config = dict(
    hidden_size=512,
    intermediate_size=1024,
    norm='layernorm',
    norm_place='pre',
    positions='rope',
    rope_fraction=1.0,
    bias='none',
    init_std_o=0.0,
    lr_head=0.00481,
    warmup_steps=200,
)
MLP neurons of a small language model. Each row is named by its layer, matrix (gate and up: input weights; down: output weights) and neuron, and shows model dimensions 320-447. Each number is 128 + 32 x the weight over its row's rms, rounded and kept within 0 to 255. A neuron's up and down rows have the sign that makes its largest values positive.
After each neuron's rows, "fires in" lists the words (lower case) most often at its 100 highest values on Wikipedia text that the model never trained on.

L2.gate60 [125  89 134 137  73 186 127  99  94 101 111 154 132  95 145 148 147  45 143   3 126 109 110 133 138  83 180  94 109 120 115  87  63 219  84 136 125 131 100 109 180 169 109 173 175 109 117 114 182 173 203 103 195 129  98 171 130  54 132 153 120 172 157 124 148 153  98 111 173 124 104 149 160 147 139 125 129 115  91 112 105 142 141 131 147 166 134 196 148 138 115 163 123 120 160 142 123 114 104 132  61 127  73 140 138 182 135 185 124 141 130 141 118 132 153  80 155 138 139 129 145 161 111 132 175 157 177 104]
L2.up60 [167 158  80 164 119 141 142 129 102 182 119 111 132 180  87 115 151  80 112 101  82 110 137 104 117 127 136  89  81  81 105 118 133 139 105 205 131 133 100 182 153 138 157 145 141 124  95 126 152  59 190  88 177 140 155 114  83  97 147 175  90 118  86 217 133  96  99  96 110 153 150 129  81 122 180 139 177  78  80 128 141 119 131 128 167  93  99 118  94 143 146 125 133 119 145 113 144 125 145 145 155 173 142 151 113 152 141 195 140 146 141 119 133 163  84 149 188 139 154 179 120 132 112  94 136  79 135 140]
L2.down60 [125  88 207 149  89 141 107 197  83 146 180 110 107  83 116 113 102 113 144  88 132 153 184 134 160 132 143 115 135 166  66 191 176 116  92 162 140 129  98 152 137 116 112 153 161 102 126 112 101 164 171 119 108 105 128 139 138  44 113 167 115 119  73 162 106 118 121 102 148 120 155 187 104 151 141  88 177 163 125 169 148 145 125  72 147 108 187 135  86 155 125 101  91  92  83 194  91 158 106 142 148 151  96 158 121 135 145 127 122 136 159 111 108 153 125 115 143 147 119  82 101 212 132 127 158 104 158 152]
fires in: "york", "university", "indiana", "college", "chicago", "archaeologists"

L2.gate340 [ 82  82  96 121 134 139 164 139 131 159 142 140  91  64  94  75 109 138 103 129  84 138  92 120 129 198 121 175 177 146 120  90 138 164  76  83 151 100 151  64 101 114  68 143 147 131 135 123 205 147 116 130 110  95  91 149  93  96 180 129 111 113 108 121 141 161 118  70 152 117 136  51 103 130 115 125 125 135  72 129 113  83 146 127 148 108  94 114  70 143 125 125 133 134 156 133 128 131  87 174 169 210 131 159 127  60 101 148  85  51 133 158 109  41  94  77  96 106 125 113 158 122 117  94 195 148 152 134]
L2.up340 [ 85 120  48 107 153 122 154 125 104 170 135 103 134  43  92  87  70 151 118 108 119 143  81 110 129 217 115 100 144 169 130 118 155 164 127 189 131 102 159 134  69 154  94 120 118  73 137 139 109 154 113  99 120 151 122 150 108 145 145  70 132 129  95 156 120 117 153  61 148 151  75 126 154 125 101 159 136 112  74 130 120 125  92 177 123 125  78 145 112 148 158 164 134 166 164 167  94 157 126 153 161 154 132 154 103 130 122 135 159  74 138 108 147  63 138 105 106  73 144 141 165 115 161 151 193 131 138 142]
L2.down340 [184 124  78 111 168 132 130 118 131 142 103 119 104 146 139   8 177 130 122 157  68 122  85 137 117 132  98 164 131 120 135 120 147 160  93 115  80 164 153 110 154 143 102 101 134 155 178 141 160 159 138 134 116  86 113 149  95 125  67 155 141 130 123 143 123 125 132 134 133 104 123 126 114  87 150 138 126 111 158 165 143  99 147 146  64 122 106 105  65  54  49  92  98 131 139  86 128 156 134 114 139 117 109 170 124 102 109  80 172 131  50 108 189  98  75  89  82 175 134 128 117 133 104 172 133 145 106 166]
fires in: "and", "to", "despite", "but", "having"

L2.gate496 [ 51 136 156 127 113 170 127 165 145 133 105 165 163 143  91  89 150 122 125  95 160 119 135  80 130 146  90 147 145 140 175 133 114 107 158 106 105  99 126 172 104  77  90 144 114  86  62 137 148 162 151 108 168 192 110 112 158  81 143 154 142  93 102 106 140 117 100 175 106 160  93  47 121 131 164 142 113 101 123 100  96 154  56  88 134 136 113 147 133 162 192 150 204 103 157  92 163 121  90 139 120 198  85 177 130 168 108 118  53 133  80 145 157 152 145 103 161 161 112 110 138 101 141 135 156 147 130 156]
L2.up496 [118 132  90 145 121 177 112 133 157 110 137 110  99 123 110 115 192  91 124 120  88 140 145  83 154 142 130 105 121 147 128  93 145 133 146  76 122 159 101 132 103  92 130 132 140 134  89 133 105 183 160 125 158 147 102  97 144  85  88 118 164  71 164 133 130  50 138 119 206 158  86 130  95 170 111 155 126  92 127  97  90 186  84 100  99  92 140 140  92 127 190 155 120 142 147  24  99 110 129  93 131 146 106 161 119 155 174 158  79 170 111 104 111 112 153 115 127 160  86 129  84  77 127 126 113 147 115 161]
L2.down496 [123 106 179 140 119 167 108 175 112 140 139 110 170 106 124  12 162 134 118  76 107 126 204 151 158 148 141 124 131 170 108  96 162 116 228 118  96 145 140 136 161  71 123 115 131  70 128 179 122 179 194  93 151 112 117 172  85 115 129 136 192 141 128  40 127 148 103 110 142 181  98 126  89 145 131 155 140 102 182 141 113 169  53 123  95  83  99  90  96 139 164 127 128 135 121 176 120 135 165 128 111 139 149 103 136 152 150 113 161 100 152  74 128 167  95 134 123 157  70 150 127  95 139 134 123  63  89 118]
fires in: "to", "for"

L2.gate491 [141 138 136 102 168 167 164  84 124 136 201 130  69 149  83 129 151 106 125  99 157 153 134  99  69 143 159  84 171 160 225 133 112 119 146  41 103 150  77 171 194  92 147 120 147 162 149 188 113 135 112 119 146  70 141 156 176  87 146  73 151  94 157 176 107  83 175 149 121  89 108 140 119 152 145 136  57 137 156  96 139  93 123 174 176 112 144 203 176 160 179 138 115 107 161 106 114 159  91  90 141 153 143 123 147 139  92 141 167 114 132 178 201 109 137 121 114  86  86 173 111 131 160 141 121 143  82 148]
L2.up491 [102 183 147 149 164 141 119 168  86 116 195 133  66 138 122 118 109 116 174 125 165 177 140  71 167 119 128  56 137 124 153  85 117 114 149 102 114 167  97 134 117  93  90 125  73 129  79 151  77 127 106 112 128 117  63 160 166 116 127 178 176 191 150 144 123 118  77 101 133  87 144 133 146 138 103 150 150  95 103 114 135 153  98 165  73  81 102 120  84 106 158 114 108  74 150 168  79 148  75 133 137 133 192 127 113 152  88 125 119  77 179 209 165 116 119 138  64  84 136  79 145  81 157 132 117 107 101  79]
L2.down491 [105 148 128  98  48 125 135 115 144 166 159 135 142 149 134  59 123 158 121 183  92 120 153 129 102 126 216 147 100  95 148 131 122  78 125 151  79 119 103 135 180 111 113 145 114 138  99 103  74 166 121 135 156 118  90 107 116 124 179 168 198 145 168 135 124 115 166 165  54 130 114 185 127 178 151 133 125 177  74 124 126 183 140 127 110 144  94 105 145 151 105  79  87 149 128 113 107 123  86 148 155 111 121 112 170 140 138 113 176  71 118  62 151 108 176 141 138 126 111 108 128  68 180 136  94 103 101 152]
fires in: "to", "and", "from", "for"

L2.gate527 [ 97 147 132  81 121 150 134  70 181 103 148 140 135 158 117  75 115 155 174  67 137  73 152 106 104 160 187 124 152 138 158 127 155 166  64 117 155 183 121 108 103 195 212 121 140  94 127 152 138 113 147 132 108  75 139  59 143 119  86 102 168 177 149 146 141 157 137 122  95 138 150 161 130 111 137  64  61 135 161 147 113  92 163 123 115 114 129 103 147 141 103  85 148 144 140 135 164  75  75 139 163 167  84 102 150  69 113 191 131 185 131 137  92 150 124 182 127 118 169  74 162 158 160 127 168 153 107 140]
L2.up527 [144 130 193 116 122 176  99 132 151 174 150 128  97 150  40 121 124 164 149 135 131 139 132  91  55 129 104 167 142 118  44  95 125 160 106 135 125 134 105 115 118 157 154 102 162 157 172 105  98 114 139 101 120 164 168 128 122 148 127  90 105 132 174 156 135 166 161 163 101 170 144 166 156 108 162 138 164  68 112 161 124 198 105 119 142  93 135  92 175 120 110 121 163 145 148 125 104 114 206 191 183 143 155  68 168  85 111 209 150 136  74 161 149 132  79  94 133 137 178 152 100 172 114 111 183 151 139  68]
L2.down527 [125  93 101 140 133 131  84 118 123 157  96 144  68 119 115 154  99 128 133 132 161 193 185 178 137  89  90 114 107 103  95 151 109 149 114 172 122 112 226  98 117 108 103 208 146 191 188  66 105 138  80 142 158  78 121 127 123 178 174 109 203 147 178 153 195 118 160 110 157 133 114  96 120  73 121 138 181 122  77 123 129 141 172 125  64 119  97 139 121 134 134 111 129 142 153 108 154 132  78 110 162 169 114 123 148 115 143 134 144  86 155 121 127 110  98 186 123  95 102 151  84 112  53  80 149 188 136 184]
fires in: "as"

L2.gate163 [166 118 128  96  60 113  71  89 113 141 172  86 137 134 140 137 163  89  53 134 183 126 151 192 109  93 143 135 160 163 160 158 137 122  83 161  75  79 101 188  97 143  93 102 104 173 167 117  85 103 148 151 146 200 110 112 133 150 114 188 165 136 171 129 120 131  76 182 119 106 126 112 109 109 142 160  76 158 163 112 158 143  54  92 117  82 158 156 115 131 141 122 185 144 125 125 107  66 138 163 163 135 144  80  88  94 201  87  94 137 164 128 127  71 135 106 125  89  93 112 147 139 213 193 110 162  59  92]
L2.up163 [141 126 136 126  90 153  87 118 117 122 198 122 163 140 151 114 132  60 102 123 147  98  95 163 159  92 106 134 169 173 154 120 155 157 156 149 118  84 126 160  63 125 152 125  74 153  94  89 123 118 175 136 123 188 160  81 150 142 165 188 125 125 144 126 141 111  87 163 127  83 130 115 104 112 122 134 104  61  92 138 150 162 158  57 126  55 122 107  94 130 135 154 139 163 134  98 130  88 145 151 190 152 108 126  81 100 191  91 123  84 156 114 137  78 159  97 108 128 102 107 165  89 154 166 130 144  63 135]
L2.down163 [144 185 127 187 163 113 157  92 114 154 152 103 108 137 131  88 120  86 173 149  75 112 150 113 137 136 152 165  93 141 169 100 154 101 106 105 146 114 117 132 119 116 144  85 115 191 103 106 112 135 132 141 137 131 172  89  79 175  96 119  69  86 101 185 128 166 134 143 130  71 142 133 142 144 138 128 137 135 175 119 133  79 100 105 163 119  73 160 134 161 164 141 141 132 172  83  75 105 124 107 120 115 127 102 108 138 131 122 113 147  90 125 141 127 136 121 177  12  26 125 173  71 104 137 157 150 131 140]
fires in: "civil", "personal", "human", "early", "based", "life"

L2.gate243 [ 99  89 117 175 135 163 107 154 131 124  89  96 133 118  88 121 122 160 141 104 130 131 108 114  87 109 137 190  82 140 125  83 153 150 204  97 112 139 164 158 168 119  88 157 135 125 106 111 120 159 114 174 106 167 112 103 116 149 154 139 159 115 125 136 183 150  90  78 166 136 164 164 120 136  86 139 140  86 114  57 119 103 130 114  95  72 132 141 103 176 146  89 141  59 106  95 108  91 168 140 149 106 138 140  60  49  80 148 121 198 157 121 135 116 140 142 109 163 179  95 147 146 117 147 211  44 140 112]
L2.up243 [106  68 157 180 147 201 171 119 128 137 134  90 142  57  65 113  85 127  96 120 110 142  96 112 117  47 134 146 148 142 135 127 159 115 125  91 141 168 144 152 127 144 161 166 156 114 145 163 119  61 101 116 149 174  94 151 110 169 142 173 135 144 140 124 214 161 165 101 202 140 101  92 108 109  58 142 104 135 132  40 118  62 128 141  91  85 137 150 147 109 133  77  92 114  99  90 121 109 161 176 107 116 152 127  77  71  67 168 146 171 117 135 117 117 133 104 138 150 144 105 101 154 126 161 150 148 118 117]
L2.down243 [163 141 146  94  86 128 134 184 157 126 145 154 125  96 120   2 203 138 133 122 197 164 102 143 124 168 105 160  75 157 121 123 127 114 117 192 152  95  96  60 109 120 142 172 121 118 108  65  90 151  99 103 120 135 148 146 109 122 193 164 138 109  96 138 137  78  81 109 110 145 146 209 149 135  93 169 161 109 155 178 144 138 140 124 115 139 160 130 120 113 163 139  75  78  84  94 112  84 160 127  84  88 132 123  66 138  71 157 110 117 160 132 159 134 148 155  95 134 145 103 140 164 111 141 130 163  90 141]
fires in: "the", "a", "macquarie", "and", "his", "an"

L2.gate499 [110 142 173 168 119  99  89 163 152 152 160 163 129 134  98 102 189 141 100 147 144  94 113 145 140 108 128 139  93 137 116 162 160 106 125 101 164 185 107 165 128 145 106  82 114 134 118 117 195 103 130 155 145 158 169 190 129 204 196 132  81 130 132 164 113 202  95 154 115 101 117 111 127 186 116 112 124  87 137 118 168  85 136  97 103 155 122 112 111 163 130 104  84 106 108 145 166 176 143 146 180 148 153  46 102 137 115 132  77 157 145 211 105 143   1 123 142 114  66 204 133  90 111 111 114 136 104 126]
L2.up499 [ 62 192 119 108  80 143  90 114  76 143 127 128 125  93 138  55 149 121 128 119 109 148  98  90  96 204 144 153  93 186 146 135 137 168 135 180 150 201 142 152 193  96  94 144 182  90 111 161  87 148  66  96 153 122  61 114 114 155 161 147  65 152  89  80 158 105 136 113 185 119 157  95 102 130 118 156  86  95 140  93 172 117 123 132 159  97 119 152 181 153 160 121 122 143 121 122 128 139 136 180  99 135 187  87 164 121 143 115 150 130 111 141 136 101  52 172 172  95  77 147 114  97  66 134 117 106  87  55]
L2.down499 [181 130 159  99 111 103 108 176  91 164 204 165 151 143 130  55  99 192 161 135  63  87  67 154 140  68 129 116 136 159  95 153 182 134 123 119  86 151 224 135  94 152  80 153 159 112 147  89 147 108 123 132 159 120 149 130 124  85 110 115  64 158 121 111  80  91 102 115 172 131  52 113 125 112 116 203 119 154 149  94 157 152 147 131  60  66  91 177 100 115 111 118  84 133  92 161 129  77 167  79  90 114 106 157 119 131 143 148  98 106  88 113 121 176 171 130  79  96 127 104 133 159 163 115 170  97  90 108]
fires in: "of", "built", "a", "first", "the"

L2.gate883 [ 97 141 159 114 109 107 126 143 148 115 111 205 175 118 118 113  94  87 119 185 105 135 116 107 112  94 109 131 131 134  80 167 171 173  98 101 153  82 143 109 119  94  95 112 104 145  86 121 118 121 100 187 166 144 110 140 159 170 119 170 165 152 144 121 136 222 155 129 142 121 177 137 157 135 137 135 117 156 160 143 117  49 169 141  97 140 115 161 129 127 195 120 166 142 120 146  76 102 176 166 151 129 119 135 156  98 128  95 145 101 165 119 175 146  92 143 105 108 147 135 126 139 112 112  72 170 110 112]
L2.up883 [122 107 161 111  88 108 139  80 116  95 159 168 165 117  98 133 139  84 107 128  94 135 131 140 139 114 199 135 145 164  71 206 117 205  84 129 177 110 198 175 153  69 155 104 118 151 136 149 124 138 108 140 153 111 126  99 110 160 144 148 100 147 151 122  82 174 108  90 153 164 180 121  97 151 113 120 108 157 120 237  98 126 121 101  97 142 118 143  85 135  92 151 113 175  95 123 110  90 121 149 176 137 145 148 131 170 117  47 118  86 157 185 132 162 128 181 137 155 102 157 121 123 170 151 147 129 112  70]
L2.down883 [125 138 110 142 109  76 151 110  94 142 169 184 162  91  85 167 148 112 110 155 159 111 142 179 131  94 112 100  78 130 134 165  98  76 123 132 144 154 138 129 124  93 155 177 171 165 117 143 113 173 159 146 196 148 100 112 142  64 145 130  98  89 179 137 100 127 127 143 107 148  94 108 165 170 119 125 142 127 225 107  75 173 143 110 122  88  98 172 172 169 109 211  27 147 176  94 142 101 137 111  92 176 128 102  73 160 134  80 109 118 181 111 148 123 109 106 123 174  99 151  58  64 104 110 135 135 112  83]
fires in: "the", "for", "of", "by", "to", "finished"

L2.gate685 [154  93 142 109 124 149 163 145 164 125 179 153 155 174  76 102 100 132 104 130  83 160 140 142 126 109 129 129 172 144  49 101 109 165 143 143 129  87 130 117 150  67  61 114 120 143 148 100 120 190 158  92 153 124 151 108 153 133 164 130 132 168 102 128  69 123 128 107 131 138  60  87 101 119 130 120  83  88 148 104 105 123  70  95  81 148 154 126 191 179 222 148 190 135 166  66 198 100 122 149 139 145 148  76 168  88 109 145 158  75 180 110  93 126 115  57 112 144 169  70  94 174 118 207  89 151 150 170]
L2.up685 [129 157 121 149 122 119 138 121  97 121 145 146 143 164 140  92 142 126  81 191  86 203 161 177 169 157  85 154 156 133  80 105 161 122 143 141 163  65 135  39 123 142  93 124 119 140  91  83 161 143 110 102 107 133 149  71 161 111 133 114 107 109  76  96 103  94 144 116  90 124  39 123 161 169 100 173 101 179 142 118 160 101 113 131 112 128 113  88 180 126 184  96 194 194 121  95 163 121 123 115  82 192 133 172 109 120 168 130 124 101 210 150 162 129 144  66 111  86 134 153  98 133  81 176 150 154 109 118]
L2.down685 [205  93 143 184 162  93 167 138 128 176 136  61 163 157 131  53 155 183 140 162 110 168  93 199 153 133 156 110 112  91 154 128 110 148 126 104 167 141 185  95 107 151  65 137 116 101 116  93 108  98  76 147 151  91 173  47 121 165 105 218 112 133 104 115 188  81 154  76 172 110 124 143 141 170 124 110 112 150 199 160 126  84 105 163  87 142 159 102  90 129 106  84  63 162  88 142 154 148 109 134 141 133 129 121 138 166 151 109 134  53 120 116 119  96 124 163 158 149 164 108 133 134 108 147 113 144 126 131]
fires in: "had", "having", "has", "have", "in", "to"

L2.gate200 [126  96 171 139 107 162 130 164  98 130 152 136 133 113 106 124  89 113 160 125 147 129 131 178 111 131 113 130 119  93 154 128 126  73 166 166 172  82  65 125 158 192 122 121 129 137  39 163 125 101 134 132 106 125 113 159  87  87 108 168 145 103 164 137 166 137 105 141  95 131 206 163  97 101 110 105  94 125 147 127 152 136 104  78  95 121 153 182 104  75 155 129 139 127  93 158 138 181 171 122 190 135  73 116 143 127 116 158  92 141 133 202 181 126 123 207 151 173 138 197  91 103 161 189 170 144 131 157]
L2.up200 [140 172 166 156 159 193 133 108 127 110 135 111 116 137 115 152 141 127 105 109 146 101 134 144 115 173 161 114 125 148 122  90 135 149 136 145 118 111 156  99 121 142  58 127 119  75  87 165 155 137 153  96 103 109  87 121 128 102 168 125 141  65 159 138 100 138 125 172 158 111 173 109 136 113  73 140  67  98 168 114  93  87 146 131 168 150 116 127  89 148 147 141 145 155 115 122 123 100 119  95 150 171 118 158 125 103 208 100 201 161 109  90  95 157 164  79 138  99  65 115 139 135 122  68  92  86  99 129]
L2.down200 [144 133 180 132 127 145 125 134 125 144 167 141 139 130 199 119 141 157 113  95 143 121 159 220 158 131  97 160 130 109 169 102  86 129 166 169 110 114 143 118 125  95 178 102  98  80 137  92  70 141 155 119 138 170 155 157 153 110 136 125 140 164 153  91  74 111 130 133 117 144 136 106 119 116 167 154 116 142 100 183 113 112  87 119  98 112 127 154 121  80 150 107 107 105 163 127 151 148  94  91 164 110 112 210  91 104 120 132  84  94 157 168 140 130 156 109 130  90 172 166 121 154  86 115  63 163 106  96]
fires in: "of", "to", "de", "van"

L2.gate539 [167 147 172 136 102 113 145 156 120 130 116 143 105 120 122 116 123 130  94 103 138  94  82 166  90  80 115 130 112 112 151 126 157 183 122  71  96 111 141 119 137 116 123 131 150  67 126 114 120 144 182 116 168 131 123  85  98 127  82 128 138 112  93 113 106 117 173 132 133 105 123 138 156 120  89  94  60 116 177 121 105 134 166 133 174 111  91 118 151 175 106 117  88  63 141 102  94 123 108 125 157 156 146 124 133  48 151 166 131 119 151 194  79 120 136 123 146 121 139 134 169 102 201  83 181 182 200  90]
L2.up539 [149 138 144 123 122 128 106 125 156 134 141 135 102 155 135 118 105 162 123 135 148 141  79 169 150  84 154  67 156 151  84  95 148 166 113 117 166  82 140 157 127 141  96 137 125 102 109  67 118  86 147 132 121 119 186  88 112  75 153 107 148 131 166 169 141 178 114 144  97 101 121 193 189  64  81 136  78 121 180  43 108  88 149 151 165 186 119 143 129 180 109 122 115  67 163 142 102  76 110 111 150 150 144  52 171 113 127 177 224  76 107 120 114 141  65 101 178 145 142 117  91 114 137 130 145 141 123 101]
L2.down539 [126 176 137 116 172 114 134 111 172 143 121 140 149 145 115 107 141 111 150 163  75 128  77  39  76 163 142 125 116 134  98 150  92 166 138 109 141  65 136 144 162 134  77 145  83 122 201 104 105 108 157 169 132 124 138 138 118 127 105 100 155 114 132  95 141 102 209 126 186 162 115 151 131 108  84 111 176 154 122 149  90 149  79  66 105 118  83 145 118 175 168 118 155  86 145 177  92 120 153  99 159 157  48 169 123 114 129 128 167  85 160  76 119 141 136 100 114 129 139  89 135  71 142 154 161 169 123 121]
fires in: "as", "made", "led"

L2.gate991 [138 157 151 132  80 143 118  91 112 113 157 160 139 126 104 112 102 150 112 156 159 128 136 146 125 113  96 156 200 143 112  92  65 173  79 177  77 114 164 133 124 183  97 107 117 135  81 118 164 113  82 104 129 155 159 103  92  69 143 128 110 128 161 178 147 142 138 104 189 103 146  95  79 102  97 126 116 146 136  88 175 102 185 135 136 118 135 119 136 134 114 147  82 124 132 123 102 118 119 111 128 110  87 100 176  79 135 113 108 107 148 201 144  82 113 151 176 147 145 116 126  96 142  55 117 165 151 117]
L2.up991 [115 154 180 151 126 166 171  93 112 124 143 122  87  56  91  70 113 111 142 140 126 104 140 171 105 101 119 144 193 149  61 109  87 138 110 177 150 131  90 125 157 135 155 102  93 142  83 124 195 148 121 142 170 109 173 105  83 184  89 128  68 140 175 137 152 158 129 110 178 131 113 133  94 104  80 124 108 122 154  46 153  97 168 127 102 125 155 103 196 139 133 152 124  99 121  63 133 148 125 172 119  98 225 106 185 135 154  77 148 116 121 173 195 127 137 107 110 125 126 115 111  86 151 107  74 140 134  71]
L2.down991 [131 159 188 134 118 141 108 135 148 148 192 127 122 118 117   0 156 190 136 155  95 202  75 182 139 150 123 185 160 148 137 127  66 104 133 163  80 131 116 111 143 140  98 135 139  77 130 134 117 113 172 203 123 125 134 164 145 117 158 114 121 189 107 174 103 101 154 161 161 134 137  77 128 130 171 143 128 104 133 164 126 127 117  92 134 119 114 151 135  82 171  42  86 132 149  68  93 164 201 119 157  90  85 141 140 171 148 128 133  42 187 118 111 102 111 144 122 126 100 151 134 136 161  69 144 132  61 116]
fires in: "le", "van", "de", "du"

L2.gate869 [149 146 148 153 185 130 170 133  97 124  99 195 110  90 154 145  77 133 160  57 133  96 128 146 110 107 154  55 168 145 155 117 131 144 150 169 107 158 153 115 143 109 153 136 120 125 129  87  75  89 117 178 139 139  90 191 104 127 143 100 117 128  77 127 114 173 105 135  99 153 124 154 110 130 127 118 101 108 182 124 138  82  95  97 103 126 140 109  34 117 103 113  70 121 122 147 121 151 152 107  99 118 114  94 108 124 151 177 124 157 111 130 115 179 122  89 150 130 128 147 162 130 139 144  80 104 134 130]
L2.up869 [116 149  74 117 128 164 126 115 108  99 125 131 161 182 177 164 174 117 135 146 199  88 168  92 166 141 128 101 147 166 123  96 108 167 132 202  93 101 114 159  89 105 146 118 131 138 119 139  51 129 202 137 138 208 164 139 213 138 130 114 101  91 158 176  90 131 107 105 156 126  44 143  87 154 138 132 128 115 147  64  58 128 135 166  84 119 127 139  98 163 156 159 120  85 158  83 117  83 122 144 107 113 160 174 146  87  71  93  82 136 160 132 101 175 134 123  53 139 113 220 143 176 197 197 115 149 140 161]
L2.down869 [114 134  96 137  61 101 144 150  94  83 142 187 162 153 108 223 113 156 178 134 165 134 138 127  95 149 139 150 172 146 128 144 107 142 115  94 156 158 117 175 126  69 107 164 131 186 184  47 151 118 158 125 119  62 142 150 159 135 100 151  83  97  99  89 120 151 127 145 131  83 153 121 119 113 140  42  86  86 170  93 146 167 127 149 124  72 107 102  96 114 156 110 109 113 110 134 102 201 138 134 118  81 167 128  89 153  92 145 161 180 146 137 136 118 138 185  88 108 119 120 136 162 178 103 117  92  69 181]
fires in: "also", "then", "from", "best"

L2.gate193 [148 107 131  87 169 102 129 146  83 119 127 167 124  87 173 123 136  64 165 133 153 102 106 113 144 125 181 180  74 116 140  75  55 105 158 183 181 115 176 153  83  80 117  41 112 155 114 154 127 158 112 138 193 157  64 138 151 112  73 115 159 150  47 161 117 141 177  47  96  90 124 131 113 118 149 117 103 131 129 160 151  66 111 203  93 120 111 194 137 116  65 116 166 199 170 127 117 156 137 124 113 147 193 137 115  46 159 136 129 169 109 135  62 115  95  91 109 157 125 139 116 157 105 172 126  70 138 112]
L2.up193 [166 150 178 110 117 175 110 120  77 126 128 169  59 162 103 116 113 102 176  74 131 180 138 126 175 102 128  82 123  90 135 101 159 131  96  96 117 173 123 167  80 106 142 103 129  99 138 185 124 109 193 111 105 101 139 174  68 130 119 179 108 143 124 101 127 151 133 169 103 140 140 130 176 145 144 162 149 106 123 145 165  95 158 141  76  74 103 120  81 147  93 139  43 175 163 102 155 150 120  98 133 160 137 173 180  42 141 137 167 178 132  48 167  84  66 108 184 124  99 111 127 143 176 155 140 114 141 167]
L2.down193 [157  86  87 107 213 120 132 145 131 154 195 139  50 130 124 104 139  84 155 180 117 108  97 164 145 127 147 143 153 137 128 130  97 123 155 207  99 145 116 121 152 137 142  88 136 135  97 112 108 183 128 155 133 106  68 157  89 132 121 204 120 155  95 144 115 122 139  93  97 131 119 202 130 134 107 147 116 196 175  87  86 131  77 130 128  84 156 130 126  81 116 138 167 163 186 166 120  75 109 132  83 131 186  96  89 132 119 135  96 159  69 107  96 100 126 114  97 145  57 111 137 119 144 184 106 118 134 165]
fires in: "with", "personal", "record"

L2.gate610 [145  81 112 132 162 100 122 110 140 135 178 198 123 110 117  99 123 148 115 182 128 127 132  74 128 114  96 123 167 160 140 160 133 185 136 143 200 130 110 140 172 122 182  87 139 146  79 110 184  88 124 127  93 151 146 154 165 144 126 153  65 126 128 101 149 141  96 192 151  84  83 133  86  68 155 106  92 139  97 123 113 138  33 147 151 180 140 155 147 138 102 137 145 100 130 132 122 113 184  69 108 105 130 152 101 104  68 101 151 141 110 119 145 121  87 112 160 128 112 191 190 129 101 136 114 112 137 109]
L2.up610 [ 85 100 137 114  53 210 149 112 157  65 133 132 106  74  71 117 102 113 129  97 111 104 161 173 150  98 164 162 136 131 143 156 144 146 146 135 101 132 157 155 149  98 123 121 112 129 144 134 182 148 121 109  97 160  87 122 165 172 155 161 177 148 118 103 139 141 116 114 111 151 101 191 158 145 170 110 153 106 117  94 128 107 151 180 139 101 134 141  64  64 150 200 122  88 127  77 125 141 174 142 147 146 174 107 141 164 127 179 104 141 129 106 124  64 132  80 190  65 141 172 170 136 165  91  91 177 122 156]
L2.down610 [188 124 162 144 124  93 102 141 125 123 179 141  92 170 125 173 152 104 124 159  85 171 123 148  98 145  62 120 213 126 183 124 127  68 199 171 123  79  94 138 140 190 177 179 135  87 162 149 121 167 105 115 156  88 168 103 158  94 150 106 111 102  94 102 130 118 164 123 168  94 162  37 139 101 120 122 102 113 124 103 144 115 132  99 117 175 182 156 115 132 170 122 136 126  88 125 111 127 138 145 198 139 121 119  64  92  49 121 145  94 150 126 168  74 105 189 126 110 166 169 178 126 136 107 104 121 128 128]
fires in: "also", "station"

L2.gate238 [104 128 115 166  91 110 155 113 116 152 144 128 129 162 120 127 166 102 160  98  95 134 114 121 117 130 147 101 156 142 120 166  79  94 114 124  60 118 155 157 112 107 106 102  72  97 141  72 134 173 109 195 107  40 150 179  97 101 125 144 129 172 169 107 138 118 141 187 146 183 108 135 163 136 133 128 141 112  95 148 162 141  94  81 187 164 140  94 139 145  89  76 152  73  95 143 147 153 180 149 127 206 121 106 145 144 111 184 155 114  99 161 165 145 115 128 126 171 101  68 129 146 108 132 149  96 166 124]
L2.up238 [130 112 124 108 145 130 143 109 133 108 135 127  93 167 116 127 135 127  92 152 177 151 135  89 117 108 128 133 123 154 138 198 126 143 136 144 135 126  81 149 136 102  83 145 127 203 195 122 109 136 154 183 107 109 184 178 103 132 177 160 102 139 122 155  78 126 146 149 170 119  56 128 187 141 141 162 136 108 116  86 100 121 155 196  97 129 160 170 156 134 125 125 110 153  81 146  96 129  77 122 107 125 138 108  71 157 104 117  95 120  45  92 116 161 102 169 105 107  99  87 164 151 144 118 183 125 113 133]
L2.down238 [131  69 124 137 148 118 153 119 152 159 120  99 111 112 152 103 157 130  78 102 107 112 146 166 122 178  89 143 140 152 126  95 122 145 121 198  98  85 122 130  70 161 144  79 167  77 122  54 116 139 139  92 158 153 196 116 121 126 142 112 159 100 120 100 168 140 164 144  55 140 118  43 124 107 107 109  98 104  80 122 117 124 107  92 148 115  91 100 100 174 139 141 111 120 170 132 125 143 144 173  90 182 147  88 161 116 111 150 113 101 144 199 104 123 140 150 164 113 163 183 147 120  76 131  78 124 175 111]
fires in: "and", "medal"